config.toml
num_hidden_layers = 10
hidden_size = 448
num_attention_heads = 7
num_key_value_heads = 7
head_dim = 64
intermediate_size = 1216
vocab_size = 2048
hidden_act = "geglu"
norm = "layernorm"
norm_place = "pre"
norm_eps = 1e-06
positions = "learned"
qk_norm = false
attn_scale = 0.125
bias = "all"
tie_word_embeddings = true
parallel_block = false
extras = ["capped logits"]
init = "normal"
init_std_qkv = 0.017
init_std_o = 0.0038
init_std_up = 0.017
init_std_down = 0.0038
init_mimetic = 0.7
optimizer = "adamw"
learning_rate = 0.00141
beta1 = 0.9
beta2 = 0.99
weight_decay = 0.16
lr_head = 0.00603
max_grad_norm = 2.0
warmup_steps = 204
schedule = "wsd"
decay_fraction = 0.81
decay_shape = "linear"
final_lr_fraction = 0.0
batch_tokens = 131072
max_seq_len = 2048
doc_mask = true
train_tokens = 520800000
max_steps = 3974
dataset = "wikipedia_en"
MLP neurons of a small language model. Each row is named by its layer, matrix (gate and up: input weights) and neuron, and shows model dimensions 149-297. Each number is 500 + 25 x the weight over its row's rms, rounded and kept within 0 to 999. Numbers have three digits each. A neuron's up and down rows have the sign that makes its largest values positive.
A block is one neuron, or neurons of one layer that tend to fire together. Before each block is what it responds to, as a language model described it from the Wikipedia text at the highest values.

Responds to: Settlement and building type nouns. Nouns naming the kind of place or structure, mostly in an article's opening "X is a ___" line (village, city, community, office developments), and more weakly school, building, house, zone, play.
L3.gate728:533530523500516509510501512472520498477465544505535500496522440496500473503514492489500515514553521484521523473485517498466527490499535491495489453473486523520515476490474533499470500523509512472493529501530477531467441474564496503500548487497515529502531500562457483478475492510524504546501512482506492518490521517518477488497489477491492488495505503490492524480507542471477483481490434471513492536495534534502481443509480486477465480476492474525
L3.up728:481536510481453470499474520544443449503504526525518512501485502471508529476492529459479497498505549477510475503475510496519506501508516514531479505452506506529501455503469522516465487458527514496508511490552517473545462471493483496483507499471528506520512493526526471506472533503504514484509506524533505514512497501505473521544549496493573496467461526490531465477464492539524499507496505477544471475520515529513474506496469535506479444512452555517

Responds to: Place and polity nouns. Common nouns for places or governing bodies, mostly state (the state of Coahuila, state routes), also district, town, city, house, club, and relative which.
L2.gate8:483482518530500501509519500519531499511499538509543507480457438509532495528499509500476508523478485534516476549528514488478484483482513486531501464498528497482524483497498512506519503481526483526447520515512484523482480505489507517477518510489514521541478487495489511479511498553503467567486496465486513543441487523529542475488487507526517559545491508453472552511500487480504497528501513477489488514505515480485507504479541541485510458480485535487
L2.up8:500505517544567542506472449457482512534491507467473502474498457477500449534521483494494515540507492498542475515493562519473473467474560438541521433488507535485510478465496525508496489512525458496478481529521507530490494497482499494494460507519516504443509518524534478530512472489499491543545505508474499528501522477515477479488553513485483487481498506467509472492467480482565505477480438487483519513487502494529487498509507519489525477519543524490
L2.gate79:474522514498472519488517548514485505486513495478542522486488552477536475481544493483495444477477503500507543517522530510531456499482518495492499494511462508483514464492494475498451531508519518493557512524485477491528499499507509531476532452483506534507519497503477493518486511548509503497499517526492492524492553462500478481519525481554484538497476491486498512566529496509463566474507515512486486514500473507533495564501448468499501486530498496491
L2.up79:521511467504464467494490454528501506499518483529504484511496472507506489469523534443495512478549501515505458502549506431488505494440486511509553541513512468479497497497532502502539502495479448519486487529478544521484502466493479477527501503460499498524510507545479506515498541493465509483487525497505516502568472495440501470529513518503525473484508511461536523507495511490482458515455473515464456446528511491475499543506482489491454459507530524530
L2.gate116:519500514528480489465514491494463516503529526491500499523507513502500503510551455540541522561526510511545463468545450510507517474518533477495478503504459515509526491496500464461478479517515492488557462481495492491498510491516495510499478505477496521531507496484525499541492507540472497469496507510532470516469542474457483500497466446487476496508490450444469500558505487494516496485496533513500448479494493478478542470500511479524518511477526492524
L2.up116:488503543486501554478532499462474519494505486468536493519532523524491478473492489496511494545496462489522483480491466564455484500484510531508487479519505517520497540461483431529519471501510503517508467544459475479520529484517492472470516507489494499521481523519546523533482486484513489483514571468509513505508502459467503534501464457462548478509480508493472508523503487482549492506474471528487486493516525499454467498477506513549480556509508499538
L2.gate216:523494513509499490533493511521523490523478491507512550454503506460519487523518510527511509495513533517550483494479468502480514510496513477505476527492486443502477474477485492523494492519492485527486492514484540513516475512522534540532508536467509426488547491523541514494504481523481489502511528483511501463543498474452512538554522490503536484476490519490499503426523500507461541504442493500516494504446551501526536540519499529528480468508501525498
L2.up216:470448456473531513454507467537482496528520507504524507479531525496525466452472490518503500522506509500510517532493490545523508518508525450512502494555505500477514478455437529519473518546476506544543499539499512527551484476491531509509486514488506484520497475497477462501477503514523515464503480509497530510501475461499480519520505478454453514571491521501509456526479485496506540466497493481502484507514464506522499512475508451503502504476521486514
L2.gate394:507486513528439525510507524458451511489487542463581520498512490440508464518520503452501524525527479489490460467449549491515485453478473514495473481485489545463489486514493490513494480496487477483501499492502503483483489495535521461511473517452484516502500531479530478537517551503550522501514494547494504494520498455527526509533493491534463530514470481517489512500480486477537509500468513520501507517484515541496474524505490458480512520524539510497
L2.up394:530468530470481471547492501474451508515485518475506534517497490500507509479488521520496517482503520471471509488481532520524512474513468468505514521470482512433516471484496462487518517496546518514494480489525493464468481508431473512539498500485470464496544474513481496470481512500527542487507501566471540494565462527527451508534481518502483528490529489505502494465472548504507518529481506508530509504521514508503497460486491527461478471499521481459
L2.gate898:474500509516496505490499474509525500463506518486512526493527515475526506505520514526480520542488505514518454472483534503458520498480563487531516503485463494531503473492514469514491512557499505458467451503519460477507477510440487498473490465454527495530539495529535484505511472505510457480497461491520500497479494494515466525478484471508494518494526517488497494474482511503521538497467527490491467482474487503545507481492507479520510485522534487499
L2.up898:492493478558505488489517485483491486492562490527541484548484489436543508517563488544487449519524487453471504500478505484513483480523485457489488468496493520521483525530498504523509498504483477486526439537492475547525514484495532495518475507530499572488455484475481498502477447512478478528507531541511475463462522523517494499481488516488476518508516502553522494478484540547501504523481518442497502456511465499538506496522500520502499465505469469500
L2.gate1011:522477485493481480481511472474478492518473509524556520530514505479496520483507476541460468498521520552496534452447504485528537482466499488501508480501534545493547465510495464513506481540511464508462466504527492439485508502508550488494521522478498498515514522541516487535551491538540498485529523518492515520518476499526498498505511513526499525497543503486478514481488565467515497507437463505521446493486484517513497446472464479500473494524513479493
L2.up1011:480491515481399511461472479489443483560504527546521480502473488512500479454464510494512540508501489510537458483502505481481561500497478495462534488507513483480491498487486487519494486476499465515491489517536507504542479496516516458490527524446498549536522514529516477535532495483531533473542552519511533522504495506519493552509506471452506455504510521497518479515474513503542456505451488499520488493507507471507459509499482445524511546498455478548
L2.gate1120:555533481518488490479557494540532534459491537478511535513502469501489512497565503492511513489494511506483454530519503520487486478491515487537519464463490523502503489536533562518517524483480486464502450525504501536469504532512501471508506461479471513482465495537504472518491509503521507512483479532531525503499516467508520517497490520508505503514483541511520498497452506506502512520500510537535443481498494534495512490523485490544477465513486514474
L2.up1120:521494529515484499490523502477460511488468475526492474481487519523511482496484531497478519480520492471485513489539470461508511487527507530490517515541473503465469529504484448449542492545515534503531462457526519501558504467489477496527520481487513481522503527528496495522461492507472525491515545492520496511484504494510477539457488467494508521484541519524525461501503467491497440529478464508511493504529483457521491502446502472514501526439521463571

Responds to: Law and word-start pieces. Mostly the word law in legal or biographical text (finance laws, signed into law, a lawyer), plus first pieces of longer words such as sp(an), gu(itar), vo(iced), Bra(zil) and nouns like United, state, world.
L3.gate358:523440480532498503476494511518444482509468513551503544535513485490481458507522489533497459487485486478539499533519514489521549529545515464506482475520483531480503471544480537482484505517493557475523441530534508481454507547461487474544453443511499483470545503510493496506488495520511450547527505487508478519475507499503481478530526502525527528533484491510474518493508537497516506530454508500535490512463497524558527519520475504493511474458503501526
L3.up358:488487530506496515477484491483471489534466497538547487533463490515527500472509517527466495567495464501508485467490500450455472481461509534472517507516475524495495506541508550474491495499503491512516494512525520481498476493480544508464546481478519523477501513499517486494522499488494481504458545519509503490485507502477438480393507521493479513512503467498540513529488510534537476467498510489499509479522486523528527497470469509513525480485464482492

Responds to: Category nouns after "the/a". Common category nouns, often the head noun after "the" or "a", naming places, groups or works: village, team, film, song, school, town. It also fires on word-final pieces such as -ity, -port and -ball.
L4.gate363:565505480533473507527491491491442490531501460470530483488461490488503503502524458501536537551481500485500541515509434501532535471509508521508509451466545498512466546500497510443489511471506444514493530564496469471472512461500528447517495497456506521503483460495509483526513486494518535495463462481474502515487505497459505506468455504471510491523514522536491467491504513516470483494485521490492514547489459513512512509489539445506484514478507509552
L4.up363:501521505512531520566480513492468526480484530490494489472486469509495463466563530456516485522559525505485532507485439506505514454469472486487506508479564509500511491499504491512499509477477512539531480491454522468504490499546500505485449516491519456462532513470514467526538475485491505459509505485475517502530479516494496517514450520514524507515530502480482496540521493529507498514475482506448487492488492513518486458491498486482514484491509483493
L4.gate421:546507483515505532472475489496462515494513488509530489508482474467517476513514490495481518502520481521458507485515524501528498463457492496513500474494465523492476510494495518430469456491507509479516501507510483487506493501489481528510542509470536505495495524534495513527484517550553485546534511484501494530473548495491478498455547482527484476521499510531488528532515527498476490506554504457542519542487491522508470499496469498515468440514496503493
L4.up421:493494475498519481534536510553563506448517512511484523480519509529506465484469519503469512513535524482457500495544503503493508534506495483525524483500488488509501523540505494496477503524503505471482468515496484538493541487515498522489517520508499483502499469447510557442500476494510494506481526464479451485505496521501494488466525471494490484491473475452504539495504488503540496494533484493488505509514548516519520474478451488508479443519472501485
L4.gate461:538496515507480502512515481528469513541534497491517502496466486492522482500478480479502531497522457518505503492504492492511524506466504476515524493523477504503501517510487532476496486490530500487492533513455464478494484503475430517489497502490515523475549503546541501522520498522527498526512489485488476498496550498524490509476522487521462466493514539560477508517514502461525525472464486477523501506473526487513495473517453447503462517499509531460
L4.up461:528486536491467541503479503468483521524470518500476478480509478484510470496481532520491488551509455485508509461484512496460475485480520507482475510537534473482518527498530520543480506508465489447485502453487495449458508551496503494478520512496511518494491507514486537549502463498508507503487503525481526517496494476469487487498485494464521488541443505453462525502517511523506457511515443529537506503474459508455529511497530540485493522481481501500
L4.gate1013:538514521503523494516520495519434488458486517521516504470474486509543475506519480488464485501504490539532470510466506493475524468488527477472488516527515510489524476510531451499488522532500507521511524516521478439526522493454532509515561504473479501513521525495508477473496470507458450525492489498474432526479492541475487513499482500477518499501499470486495532518446506491543535506481555506493499520493467526509519492475514470487510453512515494533
L4.up1013:555503505486509515477504514501485515500482491512503512528495453510500481511581523492509485546527523487518538471481509487485469464486484468482498519529491510469471514549529510503505490495501495508500484536474486472497479496460487493494504498497508527516486461484492514518487509489479512525525482491504482493508488510476542492459517518520485533494478442469492523501513532519532443501481580480484546534492515548495476496474538484501506498523510482519
L4.gate1048:569517506514498528521529486541473486530510502484558472513516500458509467548495490494522511499524513481463519514494546479496504473476509474488496459510511517466488542519489556454480511475535528430508509519529483519493529514509512547494538509460488535496532505504486490531555499509504489518480482513501519546463560509518510505491496478563496489514506507503489509502493524462487556470527509499510463509476517526489479499529492496441482461489514484521
L4.up1048:493474519521486496505491488500488521483504506479514496449525525519518503479512511500497484526551554471481486506509484455487510524469485524478495508480488519503478532488489519471498495505546449507483467515538503520460516467493506466460518505493484503488483533510497514523495494486513508489460499521527524551499503465526534530461542523504514491493490495496500459509507449505540506491523539503515507503494518535518519516472441514452505466499519509480
L4.gate1133:554508501536510524515547487518521456496477503521558502473513469471525482519514491516495538502502500495434533518494515487460523464444529459529523446507495475482490498511482526466463502493550475473489487519560495526473529507531518497508521473457495457531491521514486523529529525563486490532462494503491463514483554492474495496497502452543460502476518507487503496520519509493467538491489493489527470523462505494508506474510494469434482489503505510507
L4.up1133:504488496528489489455514509455457498481491521495450528450483480467501506466531505506494492494532527470481435498510519533461506512522459487510513505490493468464523535500527491470472523485525496441492498500513475518507537519507484457467493490515495498511498482524487522514509509504526547503530502501514454525471487471514531526475477521486498495482481503490468514481561457515517489486548527519508481483481516447507459486507504486511506509488505508505
L4.gate1141:551497511489494484478527501526482517516524495505504536497483437488492477488494488519501533508509536498489523450502505460539524497445502465474515489476463544511479489507483539441479431479502502530519483547504505486488482550501494472522511466471528509506476507503531524509482509529527495507502487476480497491492525463526497520488458475554505486469484541545499506513514554458527451499491472456518506546492514529503472498490513488490468496477510506501
L4.up1141:483508527522485499429537497496514498483478519536520518481498456460517539514517524525462429490500457492480526494431487491492513480484514433504469526542475529498495508487518487526530506461479514527542509456497487538522518503467510503551519495470500481492521499518464509522483528518449487460506507498527463510482495495521468521526468463509503496496518541497506495522479509531539509484491527486464498475505528510565482458497495535477461472521485494470
L4.gate1201:530486508506486504467526485509509515531493510496528499506485494465529484490477504529499519505515493504487517492515516491507526452447485487515509516538487481510503526540469522464469441490540519498481504481489500490500485486524498512500529500433523513519493527512487509529523499518506509526523503506480492541458554502513509500464492477524484490546523535539463548502501516455513526483466480479504468561473545489521490515509496495501456495497497514515
L4.up1201:531463522472503540511491511512558494526500528515512503508481523504466431493497481547469499504516571497472497512480546484489498515510486466518499497519527492509486480532472483502500479520492522543551444517490479478495500510505506488507500474490517546477502479486479480483529435486534470529501508489488526528506487543506489506556529499497453516524522499502488551494497498483542495502491490486471466508481502480500514467497497443523484486514488506487

Responds to: Part/sp word-stems. Fragments like part, sp, art, often the first piece of a longer word: part(icipating), sp(eaker), sp(an), he(art), also play, change, describe.
L2.gate13:486491500519492473497530509504517497471564549480478484492506512492537475511537485485470473508531500489494503510482490511499490498496524473545512504504518525490554472474474535460472496491486523479520521499474492504571491485439508496553484508497517500530493507564515488498526507529456484475509505533513523509488553473468484504520488502495488498497507508492499505559527505506461543482494525491534478515478535459508504520572476502499530502531468545461
L2.up13:495522512479487553571497493498434511470518501490492462504510475524479542444514495511492534525542486547501477507479475508505512466482482487513544483513502456490521484414528530492485490508511503535527524513490457497503479466501503517504504568510493468550490505496492491471491487501463487518497547497495524534495469496534498492514489483482496482501453484518525453489492426509521500480465487495501478449550506523519518471488515493543542540503484504524
L2.gate457:500512506488486481461512492490504452511551477494506469493484504532505481506469496519480509491520535479508496505528511522497461529493480477531452525540526530491526510465490479506521480552534540469510481527521454509527457555453520511515513504477513520541473516503499524484538488502463504496462526492484507513482525492457514532525439509479459533534498517502476492520485470474521474468484467577503471514486502445475514495493467527520511498483518514489
L2.up457:510447484470527495480504519503482491455492493523524485491527506490484505508501466479482489507486509503494502518528486509521525502488471501493486485534492490507510481523537503488515511507540481502527538474526493539461502490478550489535474472459486504530511468468535455475522514491514497503508468451519493510469463508505471533493488490469502470497506487478466506513506480488512513448532509496492473576509473501479497488493541488491503505447488478448
L2.gate497:512509481512492502497491511464481530507472522516488505494516542521509509504507518505490566491478446474542527536516486457494550456448488520527530504480512520478462526520524476496500506462471501481479512492486534486539513451537524500496539534518532494474558514518491512480497479535477501461521500458491550500463492476523494478518535501493502497481483510490501500481540523492492484537460484459513518484467501496490452510498494478537510469495498517519
L2.up497:460461477492472498514491522493476463489475510486502522497482530459539492507524500464452520475481493503486494492504521515528484470502479476463464480512514495486472532511467459515480469480505496500505557478556509454498461477496465512521530545511499459530477542465468501507484488501479496542537497474534511493475485501488474508528492461527533499534477491507488484529525503529484487530497536516461536580507474483455491517464510487505550497501476532525
L2.gate571:468476464501473443519543503554468513504548510489523547518488488492485487453487468461477517460497498519491510486473503485509554511502506482479492441474508435447541518496442533489514504506508536506539473511513504470525477522468492415490498518464525471481528495527529487478506458551473500521475518517506514502501508520537480510532484496496567526492495469548516505545548485499488534529479486466524527540517477493523462503484470492541481507506500499470
L2.up571:458489501494474536478512507519516492416510469476533463533520504497514489531428453476472498474488504485471509446506469537503518522518485489476484469533482478490506480480500472499521506517515504516529480484512466523550467540507464487531534519528516495474460527516514505489517526514463488509495519469561497494540509502450505537487489498509527557475487529476517459513479466539507485544490501447523481532491508519498473524499475533536497463485470555479
L2.gate658:477530488518501504479559499509487514488509498496496552474468485528502464491519456472541508527513458497535480524482474493490489491481557496531487499516496548502545495479465550445483489489494498482489518501513452513460515473493540480503488534494512505531475505568525514497487497533514479495541483512510545475516512500506539484523489481487483551501520530494487474519509479479508471493531542471550501472505500506485482492543488489505495529502473491529
L2.up658:421509526484466523525527487501487505476501471513512509578463502484471557471530496539519518446498510537496505493446516503512455496528509489549537490521449510492530481529529515507519507507484518476514502516544480499453472493520563528517458530508498497525518474524483506501535532491486480529451481532515479505508501493431481524495455474465520493500480479511520505521467510508484486478495499495498548523499474525478508493492485535527519500527484489510
L2.gate745:500471491491504457464499503547511515516530492508515517490493520537503481496533498510509478517561479537552505569464467546502507451509461503546468454510491555484518484506519486494506496521514532517495487507515525490497497496462493554505501523453489493517535502531517533512529500497511500527516507486514484509469479460553463512522491519496509525508461503533484470527523477456439484511462462501490489510560498495485521440511507495500479513452496557491
L2.up745:512493520539472507504503468513469478485491483471503528519542508515489540508514494514486493477486522497488492503468497486497527490528500498528488495477485514496530469544491462494517509554530524499571480492547473506473463487531489498506509489525514463504489497519523567455495482479502443517480513455502501487512477468518494542536527516467515537479497480537482535555498484497476530490513461534500503460511496524536554534473486458463496488502532463515
L2.gate752:544507498443515510470477489550440482477512525501503482564496495506493489468447447534531523482497496551505491498544483519487489495508462510524461510547458511484515488524494493491512478521513537496532514523523520520482448522502511513517488515499510504545523569496529492489524456523468470549484512492458507502511511483467510535545524462465508483510490487480461506544483496477483458549467505504541510507524509490497487497495474490538480466471510501485
L2.up752:497494489471529537484462513502514511515474497527489505512479544466502498463501497518523470485479555520501533521482496520469511509468553521489507512481500490472524482511495500482507518482496497498509509540549522506533504533517516477470466542503489483483505464522521494491550510488491439475511501467497509470499520496501499514539529470500475489492527508517517496448542519511514532487446456514498516482487534516484494466523495485515527455485438469494
L2.gate1154:508501480492502494495491493505489541464486531458490495489549490466478507509506509509517472499529482520515508493468450482473476501514517490515526515462505530504492454526495488461477475475496502497511466478488488525483550559442534515533512499486540479497525475525522503465508470521469515510497539537543527504507484487517518512525546509492498470515502530504486518501529503497445538530478510490531440478522531477499504530567505555477496479512432553457
L2.up1154:524462509470510476497495479527497529509537507492507519468492489517507496520475514519518527508523529503552508507476507480501521500508445461487495441477510491476512511472520549505491486502499499498483446488492522499522474515533533484529503451504465463506554497499471529498525519490495478525484515473500515459520499495463502524505482501502515520500503467433488488500493506465512475493452526509530455582504499561528524500510495497482530486483481505532

Responds to: Word-initial word fragments. Opening pieces of words split into several tokens, often starting infobox fields or names, such as Sp(ring), Comp(leted), Trans(literation); also "also known".
L4.gate151:520502511488507506507494498554485449474515538497539501501475517494500474532465511490499539524491506496480518477507484494522498495514531501449523499482526506530501512519473549510491447502507517436502491509530497552449515501469476478480510484484503477509514515489516498502518501550505514519553512509482443532493549487506485509566514473499463454489495487488460522512577487479478510496511488515514501511466489516486502485503507492438482494500503501526
L4.up151:507483526448536518514485517462513481529476544522500548512478480517511515492473517528540515504502517474505506503490499496456483524519456483466477481509519463480502487508544475502467509483502498503500527469528487528485496499518445505486491485559525518533474500501519447472473525522513522536505515542484491508509508527503496491526510496546487528486503504482500464485497495523514531535531493505536493507472480502489533480529473510482512514441495489523
L4.gate288:480497524562495519466501500510535476468522515469522480490505481497494515504492500555473478519502510476499541525524542503549458540449489491499483483464493503494487523485525526497515493499534518452480503463515475560452506486521516523483514477517490531488508515498504496454512495496461545529490497443503536509480503492487532492497523530473472483517494484492493486504459512528465522484494489482520487491514494494500571527520483508523483531495516477486
L4.up288:485485516500503513497503487497528537490508473517477452455526474472454507559507458441487463537546437501505514526503497468496512491468518537462472504498505478511508525494458450506478497509503492503489446504504511495502466492468467478536507519503509470480460549496510465509492518499555507507492485501503492543504500552480512517515505410472514526480547503535483498497494474514528498514483501483515503508503479512494471468489501501500522455458499498551
L4.gate494:518509514519471488494503513518486523509490534498527497470494519460485511500524480507510519469511485469522543476539525503495465530527526469484512497497495476500520496511476550489528496486554587488526502512509453539536513559503484468477542478510506542456509507510529510487535488544472481495515495454487506479486541447482499488508501491489493461497476522518482520511508479478476500506512498490494491518490489513550531510503472514515493490509504507519
L4.up494:531481490498483501525492522520504494474476508460521489486493535464510506502497510460524495503570489506480507507483481502475501500525524516502503496478512501524499554492503522471522505516535511450541531512527505528492514500448495486497512500550485500499500483488518496513502514481506527521485512497508496516504489473522498495528515496481488497471532480497499496468472553507491575481484561528445495533484491519510492508490432488466509496454522505486
L4.gate564:541519533533521475469499505540510505511531489483521521510494480473522471520463446521501527503502499509467511489515532489501513493524484493515515498450503446503503510484476524479523464530548548458490522519514525514500512476480477486495506488506513497488497534527512470508517478550522513548484464509484473521476555480501461508504466452520474473467516509531491489534521486487441512512509527497532483526477492473535468512531476482504460474499515513500
L4.up564:506483495513478520484466528474427499484505484528500507509488494508540481482499475499504560511465526488481481543507532468514537507530544490484519518460535465501487501533508530469575512526531526499492507510493510506490484491423459454541511504489482503484510483490487495476506476505507487518488502452511513506481488512501489496512509488555496508476507499512505446482512489493557484489477477500490504541522448477506465510495450495474538515462488509517
L4.gate849:550513458468468499484527506525502538526463523485527529475499493449515498491470498518473563521486472455481470469496501509519520480527541509465545491499511513531498490518484551480517448493523570481546516547493471525519520489475463496494529478504495548487508490506523514530518457539519522492558484514490451476477543443475522520508497470523479456478474552530503479509544466440478515501510514515535478502504493469506531509535507536479463486540507520521
L4.up849:514503463547514536491485514485428521446521474489528491474504506462504530529526494506471507569555533506535527489480536494521503496494495537506521512450516525506502501520486532488507556526525521451560472536494510492517542467472508497538467495531492524497519510458462482500501544481503502481518491503519456504481490442497528507534504526487452516468497475454507558503509492486547514503501530539501474484456501498493475501495482503503496497528516468470
L4.gate908:569511493510501524504534482537445506525523493573524469481487441486492502516482478478493528546532499505471555509462508487521514499479470495484506484480498491521512481526487579458495506496524534481506493544511466509510464500532507502528533500460536492505521534533534478491503506529494477539514511474492499516479528467489502497461496461532464468522434474481494504515531513488531516453510520464531470520493512495515466478541498508491454502490490519504
L4.up908:500455481513498502476488482492535513490537503538510475491495465456509456525529451466466453541489522483494498528466470471490471498508494499462470486503509534508479486493509549496533487528448517462443463544512479516498469492537500532494502535456519488559535528509504487490528475511504551480526490451486488560513491479476498523493483466508518432532480495489493529482481472505503459497488488521504489485503524511502468499503490515541512524529504510464
L4.gate1035:527501494514471504531492509491492479506513497492545487542461525478522481488500475521476538465515523478482555516518505545503474469532521484469489492484512523520495509496495523479501481489525572482537530501568520512504517488499480505462547484518526521458547513540508518501523495556480479537515484518504476497482534489491510518501496468547454462500471525544459508528527493471481502510478503487505526520463508496518489472486447464543494497498491483507
L4.up1035:480466522513493507505491513500485472499545541505504457531511475489558463467558520485489469521503491466442502504511467533489483528503455478490468516485496534499533504518471547509524509524495496498505502474558481499496466475482478503485512496481510498496543501523522466450464460518530528439492501557505463472504509452522452508451535488515488485512503514531477489499505494500516520472542521510532468466491500549491543482493525516505517534497533504481
L4.gate1200:521516524481509473482507493520480495517500539487522513492486476485515479506460486495500521504477525483488482468506514534527531479520528466499543474501508461517549484503493544491495477494538520488526524490527487550518545480497474485473496506455519516481498484506518500502554502572518487513533485493489491482469546450471479512491518475474540467460519522516504454519527526464499492490518511490513471505481495491524532479524502507484468526468509505512
L4.up1200:504523492524557495447482513515482491511512509486592478513496471534487506531452443477497527516511560531503475502554501485489514501486483504510494484533516453506490477479527516498517507473520508451518494488510541478470509500474502493485455487475495550490487507486472495469541506511501439522481518482522518490471541468512522481483519486549488514502500510479526494489484508495532490508525529532506500511516494529549505494504446496533489537486504518470